{
  "num_key_value_heads": 2,
  "rope_fraction": 1.0,
  "tie_word_embeddings": false,
  "init": "trunc",
  "init_std_o": 0.00677,
  "init_std_up": 0.0358,
  "beta2": 0.95
}
MLP neurons of a small language model. Each row is named by its layer, matrix (gate and up: input weights) and neuron, and shows model dimensions 0-255. Each number is 500 + 25 x the weight over its row's rms, rounded and kept within 0 to 999. Numbers have three digits each. A neuron's up and down rows have the sign that makes its largest values positive.
Before each neuron's rows, "fires on" lists the tokens most often at its 100 highest values on Wikipedia text that the model never trained on.

fires on: " Don", "n", "ick", "on", " John"
L9.gate432:484461466470482467487533472460483473492511471523467467483484508508518534484437502502535494494469508479499513469527470506469479561499545517492443537463495474478512516469518504487525486511466500500526531480571529504476456509458499481509497502481479525514485500493480515427529496465494478483487522492516471539480511505487539519503503552492474545494470475525527471482523512514490525522497512504477516508477485475509483512470521524536446493507457539505500485516481495488468505473494490535500492485496488470533519518472504527496518479498483507489529505504505520560502502506488544488516510517543517474544488466482535523540489485479496486495493509496485563539506484467487486497545507488481422428488534509493496466477500494507522530483530487542485500475531478490508486513534522
L9.up432:494548441523495519526503477475505496505500471506449453475515524484496503489502524492522518500485515496493506492507497472451521546496509502505514479547518448522469500489501457532514526481482502503526483505562487540475516533502483530508490501484503544498507513516521517460500495475488536475487513492513504529529472528539468564490486525527516533481488494527510528508502498482486500498509522518524506497467505484537462496451474565534477470509500537454517545496483490494492513471459469496512520489515532503535516527517577516445520469495526482529486534480483497502545493492525522467530534491492527522486481455522520503499497525494462486531504485441506511542496495454473488520542540510489426479534509504467496479512518511481503517500514493488478447502473505544506513540498479

fires on: "ul", " el", "er", "al"
L2.gate635:536527483420513487486492479482490520513431525537495482499562507513471515485466482496503500550500470520507511522493492513515516487507489511441551520483559503495495478467487501438487518463505532490537475530529538513508502476489550513514468483515508523510483528496512483484513540500513481510504513524496516511527495491494468530515487494511509487492484460512511498485482499442475524486506510506447501543534521483509484458517493532510539519448496485529514556479522490477503524491490469528491532515485469485540504486495474508460506454483510492509461504487508499535479486507478533510479476557542494520495514489511444504511497532505531447533551469523487496492523489476497469451517498532476510496524443539486524538521519494510506559499528490513529500508504481470499495511453491
L2.up635:482561535482498497518530532504506502543531516490469485513529478507515488503552479518487449503479503449448505505514479460455480494475499470504541528434500511502515511472510505452468508474483516461525450497535547504533503515475517493489509501541489516493487486502531467482533531471515508501490495505518492478540483471462500557504448521490508520489503489502523538519456483514456486481514490518494508486527488475490525471487482464526550482478477525517508511495489483447505483476503457507500548497504457512510496499481506447499503481498550480430502544522549516519503503476490510505448474527469518496470496490478455546494514516530491474520534459515516503477501509492486514502469512496492511497524476505483491511551497503521531515470509483509549526487516517494521559484472461

fires on: ",", "s", "s,", "ers", " –"
L10.gate321:531497489486471476518517495505472479501486460482508455497521487480496448479455478478540517486466546503504507483517534482519487532519548504453540496545469515493556431488484472537465484511506506479463535483493485504467557528499511502504490476505503518516529545479480527521514495516498555494502464493533453495489507495492513484494487547494501504491521494487505495490483497475493488476477428508467441530529473489458506503480508458472538495499512540480529492493480522492487477532519545539497511501506513507523530516475534494507436513511518506530518511499488535530492529459540492516522503485516520492481476484515488487487530482474483484525515500473482580516491470476531486459517525494522522456462502527510523487518529515513499541520509484553530481490536522487478532470514499
L10.up321:500498465510477519467509474479510505505468500494529508553484530564513549506536542517460485485484499512532491502482533509491489472448497467442503480472479453499443467467529540443496518512532513512455517532516524544497487506466479512451496522464514483480515449514456536467551481511472514539472528507531447478497499531537525501510534502482511453516477509423516451467510485514532515510510483520470544502504503486489479509495532500530488498517467509510482518506524472487513489476483524512476513486467513507494515482498510513497525480502492485499477517529485543483519520447521472474483491520486553487501511501498508521525538530478512505461491501506547484490466507474535506501455498484502518465503497491511488457519470524510471492503466498484469496495530495461481475500477460

fires on: " g", "G", "g", " G", " Ch", "Ch"
L10.gate349:545520448435458488488498497522534503464509507547502466523485503475478483491467480536483488525475497511465515544480531442547475510454549521457474493457542522510494507493505531528508484477541529543489485505531518499538507537459477447480486505516509506533479533530499503500476528500546495540512479515501491542476515498549496462482460471501480494492478494495518518485461512477506504481476515480494518460519569469518513514501489501504491502482480513491470504509492508484483482542504480474496516519504504478541495521510494491514514492507480509449546500488435504502496487488528549507448483447489460507520491560493475499513500503513488482528517510474501452522509509499464500477495449532519505495516474500468566463488481518513484517503491494471492535521497466512507476500512517
L10.up349:505519505491503506491484477495480492490514497502439480494480506478521495524583421496508463493525522481481503496495508479515496492487521507494516510499516515500499554455497495485542481474536534550538518479500510439530443477471505504487489524486503454494504487501504499457492537493480504524498507501544555511534504529560499513507473471528492494529512484491489512498534542521453501488521504494518497505533534508560484546505496500522493458506480470559506506469466440518486498508482498500465507512470489490507504531485509503498507503440463541466501484501520491493497491511539522551490453468492452557524524469501477521491515542519501495520522498498502485473542463469496485498450501537502473463514501488489518488470546490474532509486517476476504458542521502504508464499503505

fires on: " C", " P"
L8.gate122:537532462512499490521502511491490472471463460475520548489518475495466501543503479514550499505494501464475511534515465501488486526501504525486442491487496507454519453480516508481507481504489501474541515513539481510558525541497478561517523528486530496535510462478491466491499512502475499533484464488473510475502508459469482506452518502570439549504473465506480497512515489522516491503516487496509541479494491494542457453464531488462482482479520518501523515518496517479490472497468504476514501495502491502466533496486480536477485531490490513485501502512491530488494482535505507505482542537468529464454530519521497494511517543480506503498506456494526522499434476478475445487499513462487526496480452464510487515538523473542475512481526470559515506501476482497498489455514524
L8.up122:477465459496505468497503529519484480470476467510472521517449488510539472488498491516486483508516486508471547520519467532480531475498498486523487458483484520469483485492497501515516492503466523479502534510544516484502523547506512499492488526531521506457488512471487477447453494483501469536495486525490498498485529527528488498533515497485484483513510492511546519527515548502596489507455498548515467501525512462494497490471521454492493480468494458484532496459468508522508480532477513492440499522489475491471507520493496521505446484489468509545473486528484524492481489453486536506475500516512487525496505506518483531465498462501543482452534513525525468568478501523476496536502523441464520497525466523486513510464502500508551511539483500499524554476478489504515477507475545

fires on: ";", " |", "|", ");", "."
L11.gate631:468447514526470521514526479524514489455472529485535499478512484511462486494552458499486542531463518492527447543489532500431510484498518509499502543510495508508499466511491460498503476537447502496518471478523520496488487555493525529475466494543532529471495519510523500483555481514510478506518505478472526501518525520520498533500465492464517448425513486505499507494469527458514459490500469471476467537485497496472437517501492485490518467487482462519499536479530506497472480487525513526506512541481491516481509486465485497477544464501470510476557472495474521507523497518543522496517508488492518494481500499481529487549526474505529473493532470469531525518436505466499512502479489503553498492494505505480535497551488503530495496473500506514498484484534521465532506508487505
L11.up631:496488548529475491518523524486533522510503463528550487452529476483496490554533462491502494494539469477535519493469523485508498527485522530516497514536460479502475519513436525502467488506481507496471522495494537496464488491499523504471485475510487512507541468489523490525531510503471468448488504470415505503501477479491523458481478442491535426483458485532506496493520506509534470469507447495481469504471492496477526512517454497490502480486493486485503512493533444480464513475509492512475479528532458529457517487500506490509479536556490523474450534493508525521521491501537487487486515471516510488545494481504475488502508503520491458479532475481513468500481453506515507497491482531501510476463509515475520467506470517519493489454486552492497447489497502453497522482477483

fires on: "y", "ong", "ship", "ist", "air", "ry"
L2.gate647:516500485456455480493515456526494489474516511504416494533523531509496491497528487475468537538487524475474490532476496465566520484511533493496499529508541532508499469477519499486501520522497513494480490510497478507501532546529497474511520538528490573494546492492460469503470505501495469521524546499476500502473555527462489516486531511487472492495478487507452547462539503512499438499495490499461495519490501508525498524485468490480488475514531469481504496496477551457490472536523526524469483489507520467541513533456510476487520500442479486489521538526553481515479489522502511523514492519500484472525507494532525483476460509556521486484542486479516523469493487520523488526464500491474509474515449514464509527481481453504518492480485501476514520525482504506535529469490516
L2.up647:522480491516467487507491477518464474489501495475511497529497500474539458495503497509499525529469477557523534509469538499532464514459495459498468535500495439502503529493451539522516470519503519504502549484504471514448511534493505457502511521505505508482510535472506498497521505505577540507463509509465479512494484515464488513543513493525521502500493528471532546518484522528497507538483513487460486540493507525492507504493492507476469519550559525465526438513497502498517447523460470489498526488446508468479508525466501550483496488494478464487499511471557511520544481476512532538481474496505514519504516491548516457464530467509505506522468509500490538516483537502491504523487517478488470483463503485477486532485537480515476503465493513499546472505507502486466557518513504

fires on: "a", "ia", "ie", "ma", "e", "ara"
L7.gate347:506523445512470522481502477527508490516483519483475501467474514511501462489533480563493474502484508540527499513467542485469478525448503541490532526469509514512521506484502484508499532515478507479497493481566524466486492527465514486509508490492497513516449512490477471447490518528523498495483540521516470485533514481491547528524489515508526487494537489480510507479491549481475473534480468506478492520484491519454487511479489522502518520507495530471496552506461510517479484472458539499524511502472472482512493494424510534484521472484481526502519520496473484517509488503529486531507435514514514515474504538451500498496493497515487533478491517454433483551478466544463461498541502530522498499509434500468468515502521488530463497486537488557506471534487495459483487494520500
L7.up347:481513480480495511478552507480489492605505484526534508532494512512505509508495484494484488523461459506513530500476489491498508484479506477526542487500469501536492533515550489511509515513478493507501503516483483467489586495458486483514497501486487468470446502469483504491503473472523484501505529519496481457510499489528521498547514527508469516505496475492465504477530498465467471500486472509491532505522499484527527477496464499495512477526493520512495517521486464507498489525513525512547502481505485550493456560467513550487525507489542434540533453523512443494508520540530509518492502456492486508493488514489542490492568550475500504488538492498470504463510504481466494485500507547519489518516497491496519476498498452509491488420521471496530469504448504511512481499486525

fires on: "on", " of", "ed", "le", "o", "pe"
L5.gate32:485503518536507487469478506477513499514468493567490509490469468497500433499553537530491449517444502514530497504515499447492469489481504531508488557419498485520510500486528509482501460514485478490500503488519503509512482522509452476488480506487470507508435491531491544495484483446487532462505510495476508467503550452526509492540535516497465484486549501525520475478516488503479509489449506526498531513512527522500474485520509493499515500486456504500471493494490449503504455516492495518532534465489504511540503532489494521483535507481494534483498443499482500509520506549471562487511507478504481450519534481496525511514516492490467534484541517506497465529465485467497469544523512488507506503466495505524494451518484534546518477479511510512493482520528493490444480473507499
L5.up32:519494493538503467490448507483522481519484481524509444479501534503483465480497479469540506470590547459527516534529531536483470506518517499480517515520500510513478510479465496459532454518541515483535511516538537529529489498463457448497523486486499520506497457522513519497496515486464532503550495492500480520458513478503534528481495465491479489497473555531470514502480484516500537513554471524543518497508506460493458509465486489470496536511447522439512515531505495521503506517503574527469549514486515506523526525488499519556519487511466489499538503518482494508510461446515517502515502509501470524459501498547489529481528502499540533522519492511527511490515526515505505512473513534500499486474501512484527547508491484516498508472496498497530498498514472497479486478512489

fires on: "ie", "a", "ur", "ell"
L5.gate73:518460469494515475472492479529452523510503484470491522518489467497475487521499483527489541503474526478483487511534513475525495489488465463479467514508491507503505508452509496491533512549509487525483500504547510486521539503451499481508459518492495537519486489495466505498468513480522489494514524497537485508514512480489482453489442539492489481499503470460510529496463526534467494571517478485458494487462519519487515506540482510487492510475519517504484547518503493486474475513490509476548496466479551517504436512451522546458511497488513515457533560506448459525522533489561491533512475467507485520446479494466541539495534492529494490493541510496473455498505498509472492484512489491532490490486462476508467497495473511508475505457530504509520461502509502506526507480454555
L5.up73:478523463511516540503464509525479497497464494531503491479503522537499504510481510505487523521487525515508550483524500472459530535399559510495490514511536494491512472480577452503506497498463512486466493497498496492517546519514504526482495540477490502507464510488500498477516460500532457524553543534487481512516524483525501491548512515487490515510504490507486464493533521466460460482532464513472527475490479519506463536517440516510489509495506491488535570489516512478499482459479488471466497492491487495495498518537522522482530485505460490501544462490518520520493495498528543542533491551512523537455513513500525504516510475498480527501523481488503504499519521526509494507509483507507465539518479499500493442529499440544492504498493467551527501516475495454517494490525518

fires on: ",", "s,", "2,", "0,", "es,", "e,"
L11.gate1:487515473504424517527505552464475461509548486443533473523457458473535512493509510521528489511510501501488520501501472454418456512461521454545493548479506479462505484495507468489530483511508502523491493495509481455553512478518494534533515507510523502505487508475494477498479524524500480493510500507530442478504487504525507458509521526515470498504495451471500526503489500440471489511472475483483497575503498499471502512493487486484528483517490492516513511498522532516469511517474516510519500472529520496535489472490460473524482484460497539549497479469505525521500516501515489524480498510521526543466473471476469488501521491492487525517480535471515548527454465511491485473458514497498501483499502470490494463481521477522473530521514490538492522525462509431494504479533510
L11.up1:487460498504516546517491495511501490501484467481492532519548557498480513493527489504514506510499520513509526524503477492449488513518521499479521485495518468469458458477508512488488532451508515492500552521466454504515470519468517534494431484500518482488555513512501502526500534489530547492484518514491474481518500497537506451505490464505481504444498470484507540515523496478477516553490520525509531512496486496531501496499531488460541491495475531517543564525494531504513459529521493474531524529522521528535493489496490508511497518460532505472530490493455549484462506479534515546514506495477526533453512481530537525532486504484503522504498454496523500551507541477495489504452503444496492498499515461455481508477534504484537520535494452478506467513506486474468474459525498

fires on: "at", "ing", " found", "el", "is"
L2.gate434:462471476483514499476481447549454492488506482472555508529510516529515452525468509522470460499475471496491508525547512497487476515470461510515467486484502486475502476505481525555468498496512525480514505521493483478496551458445468505503535572516479533490474527518505476499508481549543513511523485513491496494497518491476463499512535515456525511439486455489497499487520528539509548441508506477490506547565486494486467486513526479486523551485471498520480510485506476493489494509518508512496480451491460496521529517492482473472487520536483496549485466491509492444486489481496504479528535443516523507492513491505474552527553503478520497488503509511522512515508501479500482455487492457495516488489514468488457508483473496523452488483486514527515471507514483486488528482504474
L2.up434:519491468493479493503482434502435499486499506480510450479504497476534505464504529515531460506479507516473470528489529484551501538492479501531500501508468464510490474496533510516502512479502483497529495476500481513505487480461504486490481485502522537474495497510472535513502501490492478487475467534487498493519471456508480544514536515488511439526458479505504479509487508479488507493543519506532534517509511487519438508522511518516484551520494470482444449523483530471522475488499494442517522469514473498504541529506486486464472526471465489492469485418513538506460511496513525527517453461485538500466524477506454514497495474512485519532529495487468493495505520528489494502507484473497505524454538468448518478516514476502501485473534509546539459515542497475477510498445540

fires on: " of", "ed", " on", " out", "-", " in"
L5.gate198:520503477496494502464483491528484478483493542554520481500497533523477483476540519550486547568518488452512487491539531465521478526466520510457500545475522540501516488510452514499508460554522522470511499488475490507512515509518465533561533471515518526527467521503473514501516558503503535514472512526445477523512496475490484479529505490496487527494504497533528526443474518478479523464486499506543523527493543510485483534482496493486488514472469494533469505514474459509519521511495511513486529463455508510524456502526490492464515495498500473493492466487489495515442483515500562515520503490475457532490483501554517504515533521483477490481515495489482503489492504468472491481427507522498497526519509466517469506528479468531503484471538508475486452510506489534492468467497510
L5.up198:522486516500486509513487457533472445468494511496502511481471509501521496530497480484487500485526479544511516566515507500526463507493515472494475530433503517551528484514489532472510507533478527494519487484531492504520494500473494519490498463511519525469493518509560541524553485518497432495529486512464505501484581479443532507511504475482484505487483481500529533514506530480498488480450480537525507508464468501521485480492512514490513509532471511499538487478489474531498466514543493513479518529488465504510506522497551506501495544491467468535499496531517493494482481495484443480543492515506495494505526463535528559488505493493541514486513484540557480451497502490495488487506519474442531511513503496496533501462499535501474494518492471505491491471506492568479497507432483

fires on: "s", " |", "|", "5", "7"
L11.gate466:476478548504459521508501455491481497447521529495540479487533493517494496497482487493533520524476529483490508455494540462492524504449535521500514497445502480517534471465503486490458475498490496533454500512495482475494501535475522485524493522517507480510563474457531465536533498512486512518507525525489482507498505472537487517563490515480475454474500487510474451462487510493530457488541471504468482510496524476468496528525526459466486472502515470517481514521511496470496487480523482501495503485473482526505535526456506474464495492476474548515514534492520483497491502551485512478512510491502481519482481497512468535525464489487510497469519494481502551484486486518496512488487547507515446456522456449542487488456474524474450523535496455533487475448529500467502508510524485
L11.up466:538457454474511517516511479487481523517507482447489520499520504446484471513486478488471496519513469540440518455510472507519503519454506485469508483535557477527532500491478487511515479517540504489499486522526422508475507531464514492508484502477534542467511516541536500479483531492448509514479510465494478461527543458530514496504510505543514504501506476496485482480513502532477471504506478487515470509530516531512504498539512492467502519505495497497527511530516508494476513505514520579484469504517499563494532492493534456518493480495526540509459477443478499505497502513492456513526484516487550518470524492552489504492482499532520487490528452515545515495510496508529535509538509488455518500512528533516472472472478529484504520491505509497474468469497516527560467532499480

fires on: " Ch", "ill", "Ch", "ch"
L7.gate487:463524487484510498469500496518506499503442479494497481420532527496493431496492482521498505526538460530474446510492499509532471502477474484493462465514525541495520471507516507526533451584514519510483482495546536461560491527486556505489503503480499495465484487547499476417472477460500474529493501563522476507504500463479502497512527503526470472509487510477488515506470537528472486487514521506491495492514507547523519472522483518490497524493469470504496530495522524502501496510473505500455501489485499473530482506480517503480486560456515495519484499498498519498496496456500527518524506503490536524459464490518472478521491488547526488464503467511476480499498491516530476515460474479494494485515487510493516494496451503487497520511504478442514540538483479506526466473487533
L7.up487:548490517480469479481467485449505510467501520515467508504473479462525489527496541485499510499488473470504533523512501535495528466449484507511484480474513534513507509524496531488482496520540515473499479508478510494498497514482476543500520506487563454450532549520518483460506487509428516509508524492510557486451505498481486482508503487490489461529487524503534498457514564534515471442554492510517535508486510497487475490487522520520479485491535488539504499511475514482460490467544492525509511473500502475511560472450482482463506487489459544466489451522467484489492537466505512516490506466528465544501511488525479465494489522491480475470470510480509512509519459518505451502520518522569522496484498517503496484484477484483458520489505518489486537513465486512483455498489490

fires on: "ub", "und", "ut", "ur", "all", "ag"
L2.gate377:548493518522483475487505568496482499520536496528499540508506516548476534483512513505495462536494488447502487519485497531494499516528496479464514524485503544516552486536489481495485497508487486498500490525474477469485509479491555517498479518530442552507465477475524487491496500539510531515535430531483527503501534477521484471457545488507519507494531470433454536461536505511483485479448506456542494518495455504493523495521491524431525494476510463458474523502518449528470464516521484493517513505497514480495511542511477487474492478498495497503501472488502514477506502512508502504514513493467510488494500505491520485513483547473504506518565489499522509529538498479548498515517449482526508505486524470540542507537477500470499512521502524512528515496499489484470464506521442
L2.up377:509515481521482489540478535515474449497526533488546500472500526495504524472520509500500541506478480499507487471498513502467488462527458508502527545515527514516536496519500471524468521522542517518457479497474459495484522467459520572498482451544454555482480504468493534466458490517483497522509453493461473464487493487539503497499497517509512459496497526472503558473524497555519514506512523497497500518523479505528523464468475488501523539515500510447501493492549511509503491522509471468498466478496461535508497484492518495515472506465522511526471492511508496483460531487502510465485553460494492529488507500480500479494481490512508519472542523499516471487514518496541512489463472421502483490525505498520536554515526428485531513539499496489514511526493481526501527512482465

fires on: " C", " B", " c"
L10.gate51:471508490446517493472513479480502494531495470526475505461466518499471468517458444482486535506514523488500469528541487495492464491493514540454499485536521495475549509504491493515505525494534487531524516516503512495520500512482528490494470524509501526486498540492475530467541502528574517518482526517510509487429507501512499506540490515517448515499508503503511462458511509464497516500467484470495522506528540486521518515533516529467503528476490520506496540438496515504443479475510504526495499474484490506508532534493483514490514490487467508532493492470533497468522491528508469532556485543520468465460511525510551484522502522526489513495512475524519461507434456502546497528506476473499481482467485467472518503534480531543526499478511505537538471535520471459471477526513526
L10.up51:524545488452510506510464519498482473495514458517483531501502501537541454453489481497458510506534481494528479516503480502473461514519505483483492539486546554458485498520489537466463487495502532478492495503514466539513479506494497472475469515523507542452517526499510498515500478492482473471518434493501510560497514509503502492484474472523503513519469492535507502513493543489538477521520512474514478483483539491520479483487526471452538536471448490488512524459502505505484478493552535521490494494500435532512527572485478498540483485536523474544515515494483494490499485486496494519527449461489532494494469500517491475493492484533489532485519490445507500456506467545496534523501476468469552499472510519510507518466487518505530528505467497453534505510520485501494514494473545

fires on: "op", "ut", "\n", "od", "ag"
L2.gate289:517479497536488490488509564507518507511521540509495489568521544547512503448506505527529447517507489440514542513545509513543480508503493500528485466533493499514520497480507507531513514526490544506575480504478506486509499507512515556507493523477508546514485472459483467508491493543480491487493468486497491492476530500521465465498501524527496522501498483500452493477512501477477512469493519526535514493535477480492498521500447516518527472493516555509497522477466492481496507528536557499496524500513498522513470525506469473519501538489491500503504495470522494510445456487498489499508485482456459508488503539462471497515519546544527491472464510482536528506487501484539477501473482529505549485538485502484530479542522555510507486466478483504497509501518485479502541512489418
L2.up289:515485468507441505522501483549478497489484492487521478512511497531520499431507507523536501455495501490471504484496482478481485452482521452495527545490443516523515488498492444530456469483493510520499503523537516516474512506475505549516489518515486517501531474510499459507491491508499528506530471515492509489516526497506517498534455492543467469528518477513484487504491524464490487499462476479520482500508528510509504486490494499502501445491455498433471503498457535525518514516486526468535480504531512556470524501464491522485517506502520475487483548475492461484507555501470533540503468486508509520493515484506518475481496469494501546537494481517478480523459545453482496497479525494483533487470515492510528574513482506542468468502511489474508452491525511487426537500541529

fires on: ":", " and", " at", "s:", ","
L5.gate319:532465512494535502508517486500462524507483558491504502471479537510545524473432506524535517527510465445487461516496500481474496491487503544466495497474498540504502494491511515478516441484543518468462483490525496517543506495507479507564490479531521506493479535518456475470505511496527514510492491495491470502540487502495474541527502506499503518498493468507485496484508523504464467507462492508527548536488503511481488558509463493494535467499476534480504514483522479486510557509492508526511511521467507523464518503463482500491460501449544516470524506536497497503513503505522527535528554509498488476514529512523465454555501545496501470501472491503486525482484504452513481556492533489549495498480466494555477433534497543500476536487541493481496509494502505512485512528478515
L5.up319:457459504465512520505469479515515528523508507484520482524518493527530523492469490473512453466508529527509448460496493495528510510535454493471474525466502503497491488461521534513533532481550518554492525494497513480484496453499501546508496492502486534530481542490505525491490462513508477496538518521529499495496486509476466504522505539482516496484447509464484535535514506472486495467506515477503521521501526461542486516495475479461491485467475493536540456465510467477531459516494495510551491478520510527516501475506551483503479468502486538474514476499507506439542515475491503532496528488474487441509529501457495507536513501468509501517483458531506486503498526498526491520464519531508496514505520500522459476566478508514505515500495529480514481488547507508561499496473584

fires on: " the", " h", "is", "as", "at", "the"
L9.gate689:478462498503497495515509493524484500554488502498538467476517501495454478482482459547539533465499474505495520519525522497476501549493485513509498532475481493501509474489499477524503501513502497534474465482507474492488481485476450471566460477535484470475517527522498493515468504500545451498530510504486483514534446501481517521497471495515502487473490457471460488463475519525531557440484481523524521535506469506505482500535507485493508525503505463509510510543539477535536464529512517491508507544491477487549518513494485533468484521525499502464486530509527473513475458530517496489501483494497493504522467515525490500501551498474481545532490459478526519516498509493524448465524507499486488503532553564467523499536506527525511537488551510502537483514489480448557512476514493
L9.up689:498456534504501497502465435507483494564461493490534512518495515449463520519465499511505516538498525462474523522526502483511488474492477528525497469566527519528499537497511458512466501520482449497523487500499474521492513497518468462510446537519516476467484537511523473504489485493519494523495509486502462500504468478486521524513481523497496484486488554489493480525448520474463502459482508477505524465520532501471490473498498468523518512509476498532488475498487512534512517545499542498542529537483489506530455551495514521493504517483504506420532505479452499487495450487518499513501488476539479490469496497463492475512497534441504515527501480483487468495515499518492468537483500476460547492523496488466502476501515517480523544557495501554495514526517451491485491486514465

fires on: ",", " to", ":", ".", " |", " September"
L9.gate633:523494478488497502521538506502462512520506496511520512494537486493481462477463460528546512493515491489487486510478523502474470511465498494470507536490539520480521463503490522486530483511497534496480472505535494547507479545513492502612518500514497515504501526489558482517536501454521455526506534488516509479506491470519528483508496517489512510496527496475521509493510548493506519510503496491501487543458498504449484490521476488479480466437437492518476514482501529529498539536514529525527498504493481515523530506453480520493501497520513500485506526449432514492500482501494497515449509502503516486500463505498516493539484498544521500452487499494483480560505491499480482516497559503496498463477481525543536465524487514536475558528538494469488464493535506500465450465467515
L9.up633:479448554505507482509474516488480496517511462513480526522513504514540489504480494476501527451550475508483505469476473501506497464469507487513514506461536502493472474554498499547478478467455514473494464483531506488526471501521505504516531460495529504546479482520509555516483530488498502512501529489534501480482490482452515524467485487527521480478524524460521465536470545538522504526473536494466481550436493472502463501474467410516478490470493494537524504486528494506562521545489495478513447469515459525491522507506489527488498489489504446479498521487498532447520487507500475498475505472487513498574495510485495518517495507494452508479509501542494489512503531538493520537476539473468511522518501465529504507495502525512514494514497500511482513505524532518498521473493480

fires on: "y", "any", "ary", "ish", "ry", "ian"
L2.gate38:527518504518466517499477470487510474513505485480448438516510579519521506466541534517512467516517492476491490523458490532479530510513523529491496562514502473504517498480498456460516510506509453449452452496516475554502509480477508494510474505518483532496454483495494531489487523494475501513433479487503487462522531537514472498450484538449493512485533450492476483482494559502503493503458482452512522511507532488482554473494483527497510503484472480492510489500481475519499512517512501508509462512461507498550472525514500497501501472495493545501509520521487536519508484508498492484510470477506552494504495498529499484494479487489485483491563514504486506471521447533466490488506473520466525508546485499507530497505479456493460481514490524462532482523497508535506443472462484
L2.up38:522525511479527497514512467475526502532533506485489510509476525507503471492503491530465541514528499504503505471478550446517499449474517488532496475540512528487488505501505521574495478517515501517486491492482434504467543510490491500498497500518531499487521444491484504483483477530521530509524470488484481495488509464481478445491520502467478482497541555449494457474464502500462514515498496506465503508534509521499508476485465471467436497510512521472502462512500524485533528514489494522535495482479531508492476512493449462501495493515497466457482558505471472511468468483491492521490470479537503494521495488490517493483536548516479559514497501455530435479524519486511516503494505491496500535506523501496453442477507495485481470488484486426527446520547515472485497477500509

fires on: "ul", "om", "ch", "er", "ill", "im"
L2.gate335:531548507453507476509496518515459524498474520516485495503498470504505513512475507502483493490488502510506459530482498516493472553473487505463493483500555505478490533528459520492530503529515500485533508558498549498505484441501533558488487454516542530491497528433497506469508503452521504535485502490505476498524500478482506488500470463555485495478503507475504504477531499474510529518499552497504466502506514514517496502502528533504474458454514515509456529491515479496443486485481454493553506519491496462548498496491525484495457438503479501451512472468472509473513551513468541489500496510526476490530528520509493505507496507508493474536483528493525492480486474494476480501531550532443477537531451462497519478532505513507529534517496500480492469507528456521482455502500533
L2.up335:548479562508545497488491503503469493483503487449492476486465518442459479515498476476474515515467451509517499529513522530475495510498498494480515522484532511523521474518524526519540484535472451492487486521482494502462481530509520494461486515549512510480521495474502453480496498475470520494500504502492493454494448512498489523510524543460457520517506529437531529463544485524471487454518474485532535468482448532520571536544494491482504495465453543521501487494492490477485483490482475497461462492460516532498554504497487504492503494496479519482489533502528476512495505503491520517509507514498511446474470510497485458472485527548502481524503537485477498468525522491474493511502457515479493500545492457473472497532548477501483493468525502482520518501528499484517480535527519

fires on: "ed", "s", " found", " to", "ing", "ock"
L2.gate545:514495493515476534530494496505517514502549514543507506511510504548512547531515509538540509455477479454482519534497508470511513493477479477476471500444496486511471506490509490530510516507540514522530480513497514520492488516490484480514469533553520530504463503506459503476479471525530510515503494483458503472491498451509486530488523512485530524465450495471473483461484498481538507511494495528522498483457474483534495563550493480487501474533480560498485506490478505487488531476522515515476488474506521532447518539456528486492491496501510491505470467523478453487482451501523498500521506495547547524452532512511501530481500503538484491519549517485490506488517510493522474479483517451509500480476499489540465522571489464505463470478506488443471501478535509496530470510437489
L2.up545:483541488493523522499511441516485541521545422533558517488517502487545495506527528516471522473483479489534496475536470467502523515505508496484502502477497476470549535504505514473524507515531487531502504518479499489531466501454501510498481506533527485505513500450491542520533479533497473491458496488535516497427504461548476509512505475477472494524513490487502479504498529509514498510494489503464492478506524463506464486499525496515487525489496483480554504531500532524497515479517503506471502489521521539491495506499518442490523508532474495534491467462509486452480538500497561538541508497513513483490526512506493550478514472549470507521523527496447539526538498507541507525483492412500521470494537532487532487524480504491496512463490505460502503510521502461521489463501511

fires on: " of", ",", ".7", "0,", "7,", "4,"
L7.gate452:506505500481524493499526485524507513508522519483516464463487500513483463452534473495540521502485469494456504539467500471530474477471527447529468552518536528505511487447510471489502455501481529492490493482517507521510494500500506509500476522524504523535488562465444502514533504501494434494487494491490472536493497480504488532517513507516492490527486513493521490506496556464516469479442545552514471514482493510526527520504519508464517499502458521506497506529492498511481512503470506482481547533483523497510491496473495485486473513528493530496514511523512503549440522490502513499528455528509508496448521478480443486512497517524515570509459466452540500538495494515504483512459523499480489539501515516499518506479492542467457543494541473464497478531547509509519480451515532
L7.up452:492495510487552495505522484509486466532525476542532517495498518513490449516462516478503460513499473489456517520515473491494486499554495493466511488468498519515479547477490509453482451486493518504513496511482488484507491533473524485507504497517548490487509538541449503483503496496585539478513508502509490514498493531450471524461503498479505454498533515470502496529504506516517470500513522499517516488516495505541496497484520510519573465490473468509506491489542507466479523484531565526491508519546481496445575496520508441487518544480508534519469503450495526453534475514464498492494546525467524467513522515498478527481523486471495468497489485493494509522473492482507505487483521436531524497534492510501545541468495497490501517497506517465521480502474481484485510472519543